config.toml
n_layer = 13
n_head = 4
n_kv_head = 4
head_dim = 64
vocab_size = 8192
attn_scale = 0.125
bias = "qkv"
tie_embeddings = true
parallel_block = false
init = "normal"
init_std_qkv = 0.0264
optimizer = "muon_variant"
decay_shape = "pow"
seq_len = 384
dataset = "wikipedia_en"
MLP neurons of a small language model. Each row is named by its layer, matrix (up: input weights) and neuron, and shows model dimensions 144-239. Each number is 128 + 24 x the weight over its row's rms, rounded and kept within 0 to 255. Numbers have three digits each.
A block is one neuron, or neurons of one layer that tend to fire together. Before each block is what it responds to, as a language model described it from the Wikipedia text at the highest values.

Word-final suffix pieces
L5.up16:136161112144089122120140105126157139161135126136128079120123112105131098161124135107132106108135142137121133137125140139119103113144117148113085132169120142135164161137108126144139145117101143055120155132082148127103115133110149091117108137135136082138135107175133122114099129073126163112
L5.up204:134185149149101131117143176143162146132114108094097131141138085101097167151094164130146108145086121115141159147128095178176161096121117166099133131123121117135103167141095084110111114165128098166122095154097080145118092123145143105103124120134145140149144123175149112142098119134142169113
L5.up241:095108093121084157160142134124128118161120160174121124129163130141129116111150129146166112084134106161158122126128149102123139094099116127112127075148104103133058086117135130163129121133168116122131143112135143118118124123149165122135097103127141105115167131124143134157110130134133124181
L5.up401:129146130118117132117134152147104104138092109100123108149119114153115132112096135120110136127149114120106073130171142052144156148113107157114110125090126122084094157148139127152136165128149141089145168166072146122101099149090109144133091106131137142135129123170112163123143117065162090119
L5.up466:095126150151160087154122127098142108142130124122147105153143138125155144100157110141147145105069100076109109104143182131125087105117124139128182124094130103083104099113140143122115123149137103148141150134141120146164112124142161143076185130119098147142167136136112134113123139140158115154
L5.up641:172148155101097143140143153107116127121076116096088107131135130164106128137081127143105121126147155109142126166089118111151081149123080111101137114122110135160108198115170114168118115111131145118109128148096120095175097147133141108097139128130205133148156107095083144136143142142162157105
L5.up665:099148125145126133110172125132122110142142157128130129118124108145114127123150104139095093115140110111131140130154170080148119125114089156146129156130152147127131111079151121107190132167139134140128119139113149094139096145140198103155179093102154127144194178155099105076123166099135130138
L5.up926:121092133191096150131137156169141148148132159123140130137160130138163100114115150132143120128141143086107113113147088122086132164120117144111123148132099153135112123137178080092131106168114157122118130142127110155138117088096154087109109141131102127143135111128079156124116117173136099105

Token after a capital letter
L4.up605:085129149130141133120123162147154131106129089120095127133159103177141121102160169107121147114131094133126149148139099113152101158130137153160145096091126112109131104147111134107128145135108138158119145115102142115155139103121138148147155140136171172157088134096099116101113134159123181122

Mid-word fragment after prefix
L5.up412:085128085179106135142150123062130143137144158166125126129124131110115116174131106093127141121178143109097094136147168153172113111108143114070111136120128133107104121149137127135145128110131096122123148132154154170083147183134109130093125147143100163126134128098214099144123120091099106083
L5.up473:098127145096103144111158150145119133107125133093123142127141107107116120139135162082104121151132176137179092133132137096120133134099125112118103117105143138141134100130135119181158130099137131172140138113162095132133149117136141127124117138146131129148195100109175103167139161121094111113
L5.up555:134137126146156111109134100088123099141097178141112113121102143128153117150146149105130097122136136102153102157115113088172152164077137136140140123087105172116142103111158176110137105135121104122074166134119174171102093132114172108096128096095146103102140148130137111146128096132105148126
L5.up577:094103107116121126096146163126120097141130202103132105144137099157137110128116151140127123162182155126120148104138113152159141155128138078116155104138122113121146145184125103105150167095099131109152141134132112105111126163124100161118111148126122132135138163159120155143118109118164101101
L5.up610:145157139145066140116092115117141095091160171138109122124132152119119129129137130116062151106094142081103124153127108139154114109108127110134115137163052126128113153145160146141118154102120123137118168159117108157109100110164138128134103142175096176135149162149134127138127149105124099128
L5.up659:123119112127155133121140124122141149130088152150099137146152161124082109150167136102134154107090156129118099130095123177119085155131130110132036182167119132115107133156127153150114097148127174133102125138147109086125137140128112149138168129077125092091139156110140122090118113120110100145
L5.up870:083164142124155118089164135109142129146139128095084135152134132112118158119167074128103150201132105103125126097141138116132099123154121133088137137126105129145137084093086117119152118128123127108153163165145124149103123141115106114123108151153134138109112153131128129115091105123104091126
L5.up995:116144142119105102134131112069129134135138134154119145122068081100117094135154128143136100126126139101112140106128129117159134173147149133112136140131105120152161126150150183122123135109141065140158114155096168139102114161173128106099145127112095121142140158112109110127126115105143116169

Mid-name continuation pieces
L4.up557:097146118093132121113150103132115094147116076118156159141125095162154101133113159096145138148152140088129112124145125144114136154082141141135120085102157120111105155137156145128180130157111171094142108141109140118137126173140124120101137119128149141116093085088095134099138100114122142152

Mid-word continuation pieces
L5.up164:100157139117126122097123120101152130136131114144148156120129115138084128161133114132140150144133111105114117126105179110123174136094132112135097140131106086143078117160190101130184136137139155117099074124123142112118133146123154140102135129141175172143099114163138129091122130144127170168
L5.up345:105138100095128110143115114163134124160127118097161142112162089107101097121123156140131149135090119123112093106112132088141104143110148094111185146160097133069124119123149147087150135117087135126112091132109127120100148161138141166116130146120107127120119115119113133110115134137167132145
L5.up348:116110148110127090120084096121141164128107073107131107090127101093132125142153146114141137124113064114185139145096116121133150152153145128146156105093172119137134120141181159131148158125101123100139156116116127119084154141169100159154109124148144130148138143126125184135151098138159137118
L5.up358:115094140095135071161159092125125120100115137148130163145159093142116132166119113117068079124150133109134151105101114138175157172139131130145083112124125088165134107124099156123183135134136153130087154161108175167141121142140159158074154092089145148101136117103118152093147120098126112118
L5.up394:081134123126156125156138153123147124145121099109141187140135134135140064152140096106108173112120100151115116085129075121141121143127104178137138110113125143112087159134174121136137152153128125120114156125122146095135153141111118145154077117102160107094150133115121137132155128128160123134
L5.up790:144109114098085120140145075138139117114115104136146138183116071113135146141112137157152107138103103145189132114145134157157109101140115086108137125150134166138106140108086173134183198089087136124110095131160129164157094148135109128121149126105164116162132152118130117147074110137121096127
L5.up887:113125151101179093094112114157165139134136107073148129188124122144125145214136094118090106103145122090101167104185100149112102139083111167125173113123133110138144113150160129158161138156124135102136139153137147126157135138146100117125117124163129159088074135184128145159153078142121157130
L5.up1019:077166121130128134132122107124103111167173105132152128125142104129113103107185105121166133130143129122133102142097108125099156110131118143126117104105117147109143143136164122141111128157156148129126165178114127141085149125125120120155150169126165121113155156116124100159155137140141121077

Word-initial fragments
L7.up89:074089155128131150143089174118131118142141104136130169152107148104151116128142118089166175122123142094073142111151142143094111095087097133136165132142101120148129137161168115071177137127120098109107117115130166109131109163166078147149119112162126138091118120116112139123143127130121144082
L7.up127:115087147135131127132128166177115131111131054161105108110114135156148150118134121130152151142096135116148122129084107159167112126093086117137103075129118121115131125121155166186138140089119142093068136133153124180102092130133149147128167121118118095106160094124143091185121155107095148110
L7.up139:171132106135110154130130110148154113116116105119153146135123118103127084107170118084123137153130127103149084100142094149122186107119120126096121088173179133129101196151114155113081115098132122118111165154149144123116089149119128133118163110145099124113124124113117099133104116126081139153
L7.up152:147100146133149156133155119142103077155154095140142140088125155132122128119103141086138151119134107058143146066094158128120137137169132133113138110103074130142129168146130169137168151105153090131136086105129126165098111133142121145129102143157121146079182099102143084188128148150085133121
L7.up194:080134157122118099099129182138102140133127089116105102123099157099128140145138151132117111108076161070128129094099142137133128115145076117131138164173082151140142104116157180138100125144157129136144114119099092153159117148129142141114107104165164169116136115159111152106123100162153121096
L7.up352:124140117143100132153110158166171131118115127130174113127113134167085120159123177137153138116133113091182149150107080118129178147132137144122110121110138097100141143120139141114106120121176113088121136100132134126116132137133129122091086116116142111084124145124145115155156150149165139132
L7.up713:136147110179121156127139123146112100159129094134057165114088162121111156135071097115103146134127133106142091102117149112152156117095136153167140154140124124136130117105110112107120129109146110135118144141098105118168119154118130133109106105157082125066160155136138147124090123112132136117
L7.up851:097105148136093136163133080135169106121169126133103130088104147122109118108102140159168126092125145130132126109148157119090135094136108147114118111106127113138131093168130136169157104152131190105173082121104129145122108113152100127128101077115151130130104080130132091118096088134111151132

Coordinating connector after noun
L5.up61:092184109131151124101092137118174138119158157143120178130114109140100146136165102060125134119155105125137104125108108116154080123098139134141141133138137115132122104127161125130111145167103157113146143130120141057146119106186185131113157095152145139131130160139116145116151136126093143179
L5.up87:124138123071150116160135144126174102146084146128088141139097149150116146122168150134106160107138187147165112087119091132128105107131155110122116135143133133109107122103129155131104145163098173153148112126126145146133072114163133143116176127104138133105143126126101152101122127138076126053
L5.up314:101082130141143105131112114108131118143139076105097134123127102117121142116168118106102113116134142122109089127141114146146092129154103099141155097143107155157142116092158142109138094137156168128116144121116124113101104087145114142191153117118135151121144155156084099152089149104109168167
L5.up505:147179132106109108103103095121110142130165122149124106169152159090096121130137090089102108096092156168108135112150125146166137086120138120102133073126154151144134123157124122140153085151112125119145124116104160133124116181112100145101118130134113093117137125145128100109137137152127125142
L5.up568:152116106098138127120119071158117132139112128087135140159125119088141148128112117109122129157131163135122089136147146165100122121128118129099156154161131087122154138165151087128131113139145122130089154123127105173140116087151140122163155115109115163126166095158133079154183168132173166142
L5.up580:131111144143129119101135132099112143117123122146097161111097102106134145108125173142140124145165151114142140062117129119098120115181125128154079106090159152115115104139145120133115162119119136090140099107113129105090108118158142111110135148147130145131153122084121153094148101125089166137
L5.up582:117116141107128177109147159151165149164106152146126157080096136106132118122138117161132132104128091157137126123091098152109100116137102128168120118126146114097119101123128132142136093146113140158122133083120105122122061070132144114079164090107147165117100127140169129103127117116121151123
L5.up635:141101111158102161106146154110141113101136162127123115102131116108109169117140143123070139141105128153128134112106127131113118113148143129111124119161167130105125149124118099129105128152086144109108131116103119127138086073152150122149123117119117160144152128133101104103096151119083119137

Mid-word subword pieces
L4.up1020:165108156114106138105165099092119133148119164132119129145095120121163096133099185129098148177126137110134121126172147116117134185157116136130103126119102162102104086157142139094153146121088162137121089133148104125121103095121108130107129117128112181152111148150118121130113161106150095119

List coordinators
L7.up102:116161159130125123150118099138136131110095125094140094140143094111122146160128176141112154103136156098120104109119156106117087197111139064156113151107125110162097136109148065143121123155129086111133137117125097121122184142119124095110137102116151153120140121152085196162143155150145156148
L7.up443:149142097097111128130107115160129111091088135109136075160116185079113133139136091127089131140148105113095104146114129134115122138119132137142141114131120136089134136117134121154151101115116122158111150123150155139121116123151157110205175111095099180105145123154188095128116157133118150147
L7.up455:103101112114132119133150102142161119170124171131125123128121140131140135143123142157112092078117115149101163126117117123157111130111131152107165092131176147098149147134134127143119146138109165121123108110121110140140113100124134109145137126138119164134076117149158117111182139138148139132
L7.up485:159120134090144129163128105140138132069105123087118128112115120162140131127130164102115139120102151139105140123115122150100083119115110130112157129162099174112146128153105088116127161089128144097098139128099132121090137134112114109203150166055147156161158114171109142113141151100068118113
L7.up700:125090153104114108144119131099142131140092108137137103122105147131120070118151143116131112101093143106146108110092111155165108132132109125137110139103147129144143111190162122123077120124181069118140129107146162088101148140170110111121132162141113115119118164124112073137121138130153137135
L7.up756:135146103129116126134106092167156122101126136120122125158100107103076138141127116158155106156141125115120076104094103115137173110074085111119099082094129154114169129138165160125105123186081128092104134145091132132118142108133109172142125150106081115144140160134141121149098135146114107113
L7.up823:167096082113168109141125128118147165130114100130133087175158110119142148116126111161124142118132177131130088102118143170159082145119101132120145143142158076121168106147153141136103134119109148135150120170116170169127107138157162125181111116139109165134140108156156166126126157122132121117
L7.up952:177123108135109092090085120154106150107152110192111053114089154136131139092121125123136134165132092112115088094105120105131115125080129105150131114080081154110118160160123154137114134136113139108116129133124128119138142139130141132174158132120145156105116130125106113139123147099111161133

Mid-name apostrophes and fragments
L5.up184:120133145109163148107145125097137121108124159130166108150119107103177153121125125125124149128139119094159177143163106105161107140116153126143118147164136128143144105155132121130134112127155127101139119122124118109101093138140131123111119133130146146134168080106122142072106116140128139139
L5.up400:095142110165151078162151132169133130101117121146117120170123162113138118123132123091167107133132143148143130153165179110134120160109130127129109157164131109134094130104082097120127098126157126150128152150130118096140075129100148110145128174116139146137146104119114157158173126145127141121
L5.up462:127101141106150116086135147116129157147170103145135168129130173114125098174164143109115153120106133103167126107106117113096097125100126125120148072137130152115076139128101165117152115144128147171121108124109173125180125170124140131163120107126116114117110132123115159152097138151133133174
L5.up525:106090161128144115146106122119131109144139111134145115080133099096144161134139099092140126147140133101141161073126121153129125074096125157120089125140161112154116178141114135095124103090106110169099135133146179127161124146154159126081160106116155130115127159103109100101133083107152106131
L5.up640:100153117071107084098139110123116139136121122134083140186117092114106134129116147139144104133103136099168161114169129111146141170107149112115161120136113145118147145122184141112175150129127153145097153168092113102098134131101129134085163133118162130133102136112078153140148108122114102121
L5.up831:114076143073143141131138112114136158102141134105148131118152155145135137122126135131112134106142122081104175133161137109122097122141080135124075131114156096134145148132128111148166155139113104122115116093146133099117109112139122143106128085084125129137150127133138123170127151152121110107
L5.up868:131160090125152140119155126141134187095115107151105106130126145130116131098113128072139149106144181097124177125106159112162148160096127170156171103151121125142114146113153114124138111081146161134162092109130149164142108151109160108143172147182120160131134081130135128112106107106171133115
L5.up913:151135122083110111175105130117148142145104077100156157152139131095107098119127126114181097098153126114136195126111112144129102097123128144104125091162158138158116143135155122133123113166118146158159114173125133174100132143161173164146156091084139098132171105081118053112128156120132139136

Apostrophe in possessives/contractions
L4.up30:147110113134117112113139145113099146138143120165154158084168153145132128124115187144119113116108166117154148143164122148107106130101100130092113134122105136097109134141118139122076137156120132151137085142147130127123094143077111122117147149114130134126147109140105122125148143163111114115

Word-final suffix pieces
L4.up540:110159155101139063091078127136128114127147120060125146125137162125172129123123079122176162174145155119116113105103117130189158138093106107114150141139104073130136145129095159156080126092135102163146176142099110144141120149101128102110113126124122167119126109106139153092120103165118139094

Mid-word continuation pieces
L5.up25:139128110112170139129137146149113159120135091141136104138125128144153124115149112162107161142081136146133131122135057124077113134132123108101097141140147154079106126092167141138180130107157118121107113117123144148086147134082126093077134122114147142137160107098107114104120142134114096091
L5.up49:153140156140118129146093108157121114113145112061169109131149113148121113155139123133135132088101151102154136121106122133145155110127137113110146128078128166086119139118110173115150105142112128115100132123133130113083126150123093141138119140123090136129130096085100138148134150098150171114
L5.up59:089133083095195132126156139116143135159145138135168107146129153171136096155163152111133164142082127124104096150133161114135113098123118094110143150130149108098124142144149134170097117106125137103108111106140142149118088102130137118129121131080184149134146116125139170098090126132146131124
L5.up510:136128174100124144125160141092185156132125138137152116171162146130160124160101145157176141087136123090144120186161129081123089162157111109105120136137119169158154114124121107097136094121109141110151160122160135167117110134113111124081139141142125121131157167075126108133119144116115148110
L5.up540:084157097138107132135146097115157129106095081135181133131114099145113168148149145102141087144129117139143146165147127163139096079109141101122101083107112172126108139115171155104111088099097081126074118135126124111111151136123158142140156123121151152148143115125077147122118103168128167119
L5.up608:115110178106110138125165140112103139148123145177126157139109078139082083101128105175125130115133096141143143124156114090113073133123158126126110124113118105126162120158114138129119110099156122150111158086112114149114127126147142089135142068124104146132138136093118108151141147085128141140
L5.up711:124133125088128087123110171090140145147109071114129143164155163119159078120080162121178108131107138113129173140161150123107091152127131119128118153121136145121080074096126149136141093131129100130139124166102130147117102136117098122099119093131140139124112105122120140136171108074147099113
L5.up811:127169118111172103162133112096158107159130118165121108096076151161117180098130096090166135077131133078143129124139156127101081118116101134131123125145136119095115164109132096151153098097098128135118152156142173147121141139144123106073115090136124120090142084096107118191116138110121149108

Apostrophe in possessives and contractions
L7.up168:162110143131093113126160124146124126176131148116133115132072146111135088110148162111110112140113147132121131122159154123159125151132133142125149156089088147151109139127120128083103097139110095129139110128152113083153140129135172168139117141099123134119170107120118122178124116127116139157
L7.up280:103121127127137089124131112139177108113150108163152140118127146125138164105146100137195110131126131110162142144134102056115168123160131122147127159147147117126154111096149125091117136097097103132141139100142112171129061147096153124100079140110146135120096116129078139143120155110125100106
L7.up437:080117073158105107118148177160171122147121123153128138163110125130135105152104168107128140144085147098072172109141123117125097160133100114111145128163100147144123166155109122106112107133152118141127112104152104124117107157131101117107148124120136135123166125127154111109176109166120140118
L7.up460:091108157116121133165147167130120079143120107141177143165145115104150113132160127138139139095124136125085146133118148124109138147101139167103173150107103124159146101121127138177125087070156117134151155138102096122139137151096162086068130098086119128143128150092144137139129089134143176160
L7.up674:150154118143117115136045107159091101150086150122121153131137162132132059129120102162145151132125096130134154118123131080145094138178130148133125137131154111130108137086152153150128124053088134127118116160109088171142102111147144141060150111122111121152121137110095126138133130164114133138
L7.up769:119117077100092113153124129120156155117097090122179118102091171127147137151109142122102173074073154106117111127191148154148170112169156118120156089146139109183148104137133162140152144146144111128088110129078138140100086149090126143102113101101135066145169140120110144114155112166101118154
L7.up801:120146181134124143151094118132091122143155087141112120114131106130130127127099157086118167168109114123182130095102109118097093134129151124105114102124125153104171151155140136158131149111168148117157121153165115118094097166107127187119132079090136125121186152169143142125149162126162148120
L7.up854:102149169105111126132109101168139103157096137104153136122112125133139142138110109134087098125092143175178151139143115157183075108098147121137149156165128151163121146153112123091085136137142152127100086139155107104167106105131136082117114129067092149139125124142125190114145155133139120150

Joining words after nouns
L4.up444:134112190130144094153132126133140126151114139090156111122138118122118136104141112127136122106152149143089134103162100140163120099181092138160133098103121080108119142135131140165146072127108097170152130129138161105148128111152177123116165121105124160147111095103124107108129116174089109149